MLP neurons of a small language model. Each row is named by its layer, matrix (gate and up: input weights; down: output weights) and neuron, and shows model dimensions 112-239. Each number is 500 + 40 x the weight over its row's rms, rounded and kept within 0 to 999. Numbers have three digits each. A neuron's up and down rows have the sign that makes its largest values positive.
Before each neuron's rows, "fires before" lists the tokens most often just after its 100 highest values on Wikipedia text that the model never trained on; "fires after" lists the tokens most often just before its 100 highest values on Wikipedia text that the model never trained on.

fires before: "s", "ian", "y", "in", "is", "an"
fires after: "en", "an", "la", "n", "in", " N"
L8.gate52:529515560500484475519517517416572504524451452599495509464486554441527534509523498514449511486472520508500569452528484491475526501567472543493514475481447460416426481525477478443514548525490491456513450456572447513481534530461430470448581479486476490436460465501461459558522464437539450468495591510491493512508591491506487441578541489493536494541421521499440481467472512513577471502526
L8.up52:499508487513519499539531550487505470488518550455470479549537555438479465583464512560515503524460536469543518548534564559507482547481486517526495492520459445458451459448550525421458520588499512544507535482505478527565466501458452481472530521531576511503531585538509462509439536517551514558465500439459542408537517515457486457538460492557509459521481536517497420472540476488476570499493
L8.down52:533523487477458473446492498509444497473554492499529455476539473436505509545462441479441482472482450543529455538500414563532427462506457547496485465466467520502507448476506508519504552521481540485517511464528451497499513453458529452564501467540516437444449501434409512490448541544462491508508488540541471473546478536495515537550506469449591594508494527489546454495585487455508475553543

fires before: "==", "In", "H", "===", "The"
fires after: "\n"
L8.gate174:537442517512501511411556553486488549486513530543552527481450500408475523521484467489513496508497456471483473500453585501487529578529471493522521501508537602427558519566507471525461521491550542494509516527501538470540473480485553533493519478501556506461487496516485465493483448549544526439477558530475480485531469461594394600554482464515447540494497535560489564462383452543437494399463
L8.up174:476471494535455512507456617484525587527575522613563511520580416477403503542436531493485545505484442504521432473529498451504450494456429506474504507551493496545541510588510469507479497531497540470520500570530492427494545477528516499413498483422480472461518445422495493600470486537505507462506418541495482496538483491457474450565458452535498507498467490455506559526416562557482424422473
L8.down174:532597561545453533536514531487505497511501516401488495462485500441473507487466465457498500533459505492517519560498526539461534511501454536577516452544489482494606548472519523470457500430446452472471467411443495505488456507421534502468518544452572471515507514548519512526457474484443542485474437557477464472519521497500526427466548558586520555490478441568508475507292522498504464441462

fires before: "|", "---|---|---|---|", " |", "|---|---|", ":", "ative"
fires after: " |", "\n", "s", "er", "fe", "mp"
L4.gate433:406445452483480470528474454489495520456458514455537508509532487418527421533560501573513506531515467473533441471527536532459503556541487438543529518534510504453565488561447541521419461479435454528515571487517562505458567418475589455481460563505449433591522477457485463471530453488460477500410525457509573510404437549446491562519562580506465534499513482485493464502486510535535494496469
L4.up433:460493468469511441545449509555508524504487526461595500468550461422515480528499505531497425496574389491490474506583580494544541507480420487523519544445520497486514483512494515441491381418467449487547517431492586506431550445502481499495442535497490485544450502454443441561532431484456468501428564428533531479478478539460441492564569559509489562492501512515488423448473541482488520513497
L4.down433:524506577496449491490466494463498507527503479535584478467530529484511509517464527506538536475500499520556485487571535507488558528482525508479450463427514540543601513561542523449502496513490532544485469416421573473513517519482437549474493476493517501492533498490484451528559504531520459471565514566515563457423537506479467503492589493513515470580522555508421529536503517432498528488535

fires before: "ic", "er", "t"
fires after: "ci", "te", "ne", " di", " Te", " su"
L7.gate46:538474509492535544430491525556527557450515541407518461471538501514544509499442483555566464505470658486491556533573526473516472462533502491518464440501526499505443521489490441548570525516538514480568542561531515454535498502439527440413473530508525487541501517450479499474502506509453459469467457463530519411535542468443518479452505474478524456431547513543467452569561489467503526497577
L7.up46:498480571490544517448468477449470487532534536459507490470494483475494467485488513625525536491546518527519536389465479534521485479570449527507487540491484511500403529479521489530544442481453486489460427497554457515451545519511531440466458537497458498487512474514475515483472477437464527527514423503562526550483501484458489480542492477503530486520506507516541507555568434496441418525503
L7.down46:528598524511566548560539485476603515544532550423542494474547490494474499473482543566508518518547510467503554521439458552575450542506542437454513523537502516432430523527489476593449504489411390548512498477429507419525466501497548450512435578474523535432490506507505494468467438511494552468505482495463453516469484543515545526507485467515487514519479507448490504540613407464491476536408

fires before: "\n", " |", "After", ".", "With", " "
fires after: "."
L7.gate454:559483555572482525545566468543556443478511457486507486535459440492529487549534529519530528499531506529526476513611544513481480493441556511493511510507513536498553602563538479510538465486458477519491522446428453489418435510518495428480482461432545481446546413453507502545497474578498518562478539516515491438513534470433494553484482488463465471533518504610505517466596551486517462510518
L7.up454:515545510524434468494490461505423447431425506495504477546534447465480467474456404468439505474496492530564552555504487486532444481500524556509518494486507520468477501518524518503453445572539520560530466504510495459573552502503473431452555497536478510514476557529452440565536453427522471470475506509502456549513503500529447515523513527529526552422469457476542514490462488520491463506535
L7.down454:493575505533529508507475493483469512438515564530502523490487540482487498471427419560471502483452539428561506583462502546555519512522527514532458526452447550456456467498525525450524481544479495472476512502483550525573439520495458488438490527523529472519561528543536465511517468548483540464546543393485448480553462536455548534547571573477500476424435532484461478497525510497500489524509

fires before: "==", "===", "In", "The"
fires after: "\n", "=="
L8.gate229:488483578497480513478526447504485514515478479529482624544566524469501532486486420472586459481530504538478567547504385397504503412499504536440512568547420570455595492453536472512452499465584540464522431507486422434536554528485578483518507530513492468474492420489456480506486536490489559484507506477462520501471455505516523444512491496521472431511452555472413550522480467521483523453518
L8.up229:452450464469490514458440459492549590521549466568536567459448461448493508544505445479508522462537492479531507517525520522452508439474486563506483436451469456462464460524466515510464479525524548550492491542477578467553490496472463463512519468501453489381474451505419445488467512496468512510545496458473552478555463460580549506574556524455439525581550538494477520511511471505546480506508
L8.down229:449518491442472578502548490523481517503514449454535546509563475501462472525509440528503476548502554456518443470573542484556475367446471537464479515500451412472521482504499461455476443433478565514481460505460463468484536564514486478418481477470479481517460488478512511479459447506559487463470449550502499468554470470567538470481497463509426430549457519517473482508416506495488539482497

fires before: "-", "ter", "00", "|"
fires after: "-", "|", "---|---|---|---|", "au"
L4.gate12:460485514494482551460527605505522480441533458476461526484555546486501529478498542511547423533532503475483526508585495609528488547536576569504545486524454462538523477459513514452508509574561477536517512437467475535441493479585574486455468473485530436486514455535453499481383501547508488484478476529522529533608506421478491437504485476504533510552436558493456495534509615501432521474536
L4.up12:470465495529497594520524519557482507435516444496498558474485541476479517512511564534516463519505475538444519581533511526484471574523602503542529488536452488525537508431569493481495501483475472510550512456499491549460555517578490508483487540462486488488499515467464515483386515543544549435522471537482519501592444432554508434481503523464548528578505511495472469589479539531435482537558
L4.down12:527422543461472543524545501530498540479543504513537498480501490421490470513464507395486565415555545570454487534511491534456464521550488467465472527532514455476488568431528482475474535475489560506579472478513560524482561494449536444547515478535493549448521492458506488504480443484554528519590501470484575468463531530529426451501458530429490510552521458451434470523476476476548476561452

fires before: "\n", "|", "---|---|---|---|"
fires after: ".", " |", "\n"
L3.gate648:544475474465508488550576465558499522543496390492437492610428499442494486549464508594509581531533471447503581505514477551468510480517502464461500599567475493454496465430501447520503435547476517496533477510517478540524516447509516466541509583496553552487553478474467520493507459485499477483555541443521518517428455530527528580528496434486491523522535538494522478490503477447487478491468
L3.up648:554516478520508487521595419561500501542465445515502484588401499529493493557451535546452575589541462463537607476487467501478494462528505477486459587599522512513529494482534422567550458482463595476524496506517523501537560501483524464518530574510528541499510515481427547468503515454486497496527563479530493488486448537497513546480501455477509445512483508504464519503516536474544482512523
L3.down648:529505553421538525500496459569492481497408475531526473491510555542469520464495511562485547552527494424507502512478489542488515506514508455443534524619481521491492475471538539554493507515467568510596460447444502512427504517457563473489539598480521451507489493480451524469477534512412495428514572501502482469483537506531491535555568398460481481514493549537454505544433487445529468406488

fires before: "==", "In", "On", "B", "S"
fires after: "\n", "ten"
L4.gate297:443532537501499510449676484489538531521506507486520521568501549483529617402456559496453541494491483480498431572518480490500466496506491542516472517524429472476502490464546438494486517527533522560560460508533492526487497489543461542603551464558494513534536567506467564478438433507524497494582447394447492488517488524508476485525524514426492580411481467500524483520435518520547534489542
L4.up297:497498494533512486417575504511486519497512497492554481517507403516486513439454571468452542488471499465508488518555470537502466522532458590541518572501359438481491500457585447480528544482456492533550542516516477544455459455551478540582500448553443551487556449545506484521520502460541510495551408472485460482490498464460509473510502498497477532464530515612540497462444500517553495505532
L4.down297:515569531470492521488532549468492446554514491473492509540512514533494521454467488445406449427443537450510517472463525555557499509515450450552451469486524469477524487435543508476533511493471485492551504471506535406480517463403394530538514507493495398494519489555465543477462469517417550476484522463498551431531547470518495569573552521471457567483541496456486494513455512446385485552488

fires before: "ci", "c", "les", "ch", "my"
fires after: "s", "fin", " S", " of", "in", "c"
L8.gate488:497495515618489513484460453465542522508515501560425485463475448508543506508439490503482523462452452551470538486426526470446477498489603438490461570562477402519493491599512570513542507432485491540460427480495479493492477431562531460549487519454514612488430478484488505498547531426503509540483499504499473506455521519541508530523487512501516534413536529489488493464531507487493554505461
L8.up488:523499476510469513471531448482549470455514515526472522518457490537531528446507456464553495526477473435536490525535493521488532552495534512542453424524565482521499505553461484451518460528505550508570546535548457485487465485486460486499481474541509458485470451480552449476518467510474518526590467600442494474490478538512481479479477425382520497499536420487520550518497493476576498526479
L8.down488:466512540507494458504438434467514471456549471490432485483564501556541618514494498515518481512514548498469532575616529509518545503433478486522436493469530456477472487520441449472408431535494472465537433573489518493504512499532413520473518450489594501458502482469451562502493496518494490528492539535488480452435488509450519422468485443483464534463551516478469499474541473462534517516487

fires before: "=", "===", "=="
fires after: "\n"
L4.gate542:553512483484501505466504502506517439439582469480478540503450409484492441479552531471543491450509460574473495563405497490498487469487490443425516494504493525482477502569513475456533550577526542493487461456431450523488491551441485488421529542488513555443530491517546461486484461497528533452501494608454506577480475527520482469480515493488532584530415468567486497447539447506509525524581
L4.up542:465503457500472498511463537514554503498418546454524531421537500465553444525539506477512523470400513457466440496515460505459435498579529468568524539536534491497507583503536589467507490468525480439559557503505473509447521462599436502472412484455519418532538483433463548520506512521514482508460471516430567544424495463558459436476554437490540524458573550525556464474498572543529506479565
L4.down542:499486527549419554496526469456464495495504487520495490510558520492554472530553489501387520461542443456504474543543460530531530478556448469503531405475496498480532479509470473484488528513531499427521488509473521534521494510524393520491617484481499562586441475521513492513536455485421540479513540507511390574530584566457541509469417520513496542577510522512487489436455492504496529502525

fires before: "\n"
fires after: ".", " =", ")"
L4.gate247:423475524438537461449440488512441460459374507508508457575419501453470503510515472548475517514520470522489490425489504503581445436458478458459512461524525517548532496524499504431511429465561521464525450513522475445465497507451525412488465528511490444567469571487588475472494518541454474431490573588560540440549485421453498498489522429511448487461552562525485492589518550445485499553465
L4.up247:476516514613499503505503437453498527430514524493529474428498493623507529516494488564511532560511483433540544541573465481523469550469458490450501477440566535467465498446516497480479495496516510485471493528520542512537586508443499495535538499519517541535518497388467487413480469550554452432462545421435456546483481454556418490497494515531530510461554473513441491493458506528499480405569
L4.down247:555556463479428507458482452538417534496451452483505470479434548510519485493499459458510525499499431572460538538522427572443533471577413466516519491499461539526511487448527555561484569546560455497521491555488427427484519527490408475497473477514471459540475467559527474459488535502551476517504497520476505491530502520461487550507532512542542522528523509501571462519391529461543455455518

fires before: "==", "In", "The", "B", "===", "H"
fires after: "\n"
L7.gate489:465493495493422511523551547555457463510487509482516564519488457456405516471442430470451475466444498502517514610481441453520534525486547525503533528503468436430522531493492508512506491475463490542496503515484517427496561428490492470443542483519474538598505552453476434521454439500427549475475509559447587542491528457468509398566500546518457510469417495502512626490424482465464523440528
L7.up489:480525572504541518453520526443529515544480478478465626516608409494518554521506503492574488477487523482477469518489490428504520441472451536402504428490494515528518446533543564513470485446457500483499618522542462455513511483479473503452496544504506533487440451535472481561526450591524546482479464516449537482537483454506479504458494465537490510483467511466557477511362459551444434519540
L7.down489:493423437459520473489591536420482511524510504528573544536508482455476461524422515482477528532574489490514551537451498389468487474503449427435501483510442549487549560531484504512527520508495478544475523489492554415472539449474506516443534464530426542496505480533532466518503490503481498494466436511515552535458518570542468480501496519501480501573506469469527547472344566563516458492430

fires before: "|", " T"
fires after: " |", "vi", "li"
L3.gate403:553455476518550519496575553535542429489554566509502543496472506512466560541450548510552545446427440484491420532465505471576507473483456507517506471444569489557466520540542500524521504480510560465510551478570492520494485558522519435471563518497472484471472491491530519515545424597470554547525452488450455458560428519529493586540545542425464505428508476470547482494466495459516502528486
L3.up403:515435508555492503517498513396428546459485537516522495520593521479475542471485548535514449489541523501560490546506539419494528504489489489493504486480559471526452457556507495540459513508483442512472538476506539526504462468476544445513496499525461425578465461526458511507571456547433505489467553553559478462462471498485504410440470540529471509551491502508482505490480487471543545541429
L3.down403:497504550504528485492458511446492510504455509498480473431435451529521491518568441522526540496495472513402480458413523521450491506529519509451437461610483429460565496493494458489539455455466474462515539540478595506420398496511507457447482527448469483499455534476539513531502541499482490506490516539544507472498533485479521594465481442519508506415521624461489531544527475463559480476522

fires before: "|"
fires after: " |"
L3.gate106:520440533521531553495537483452613482537507465482475492531529473526499527535476571426412412571460500529510461548553472461540546556460471556540520538489523518412448558526525468517498470486478516523538468461507568492433474466540383516443451521510497395488502555431469527524495410493488573548496511547559576460549456499538464431515569480520504562526469532477494504490533563570480543417477
L3.up106:516492532484498492548490517467484488443486519559489503512542556517457480449519466540553508536462457492559540496472400554452543474537580443523559385518510500503513486406490492496520484494505435461491496449488475534561435566542494446500571514531434549544504441560519438473534523487554437418500488586514441541509496498479580526478546507445492481464407462523475573488549500565583494499524
L3.down106:526427457476519570546558495490506518479537502494481524523477523507516454458454464461511501423488505469542444549510552503442517495498529510478570479523499449503387576416471482536548464475472465536452536527497521565554482525540516511504559544496390493579434436422479541500478498472545547420499561507561473546496497458496552471579564483481545506446393505513441451466551494542565530582517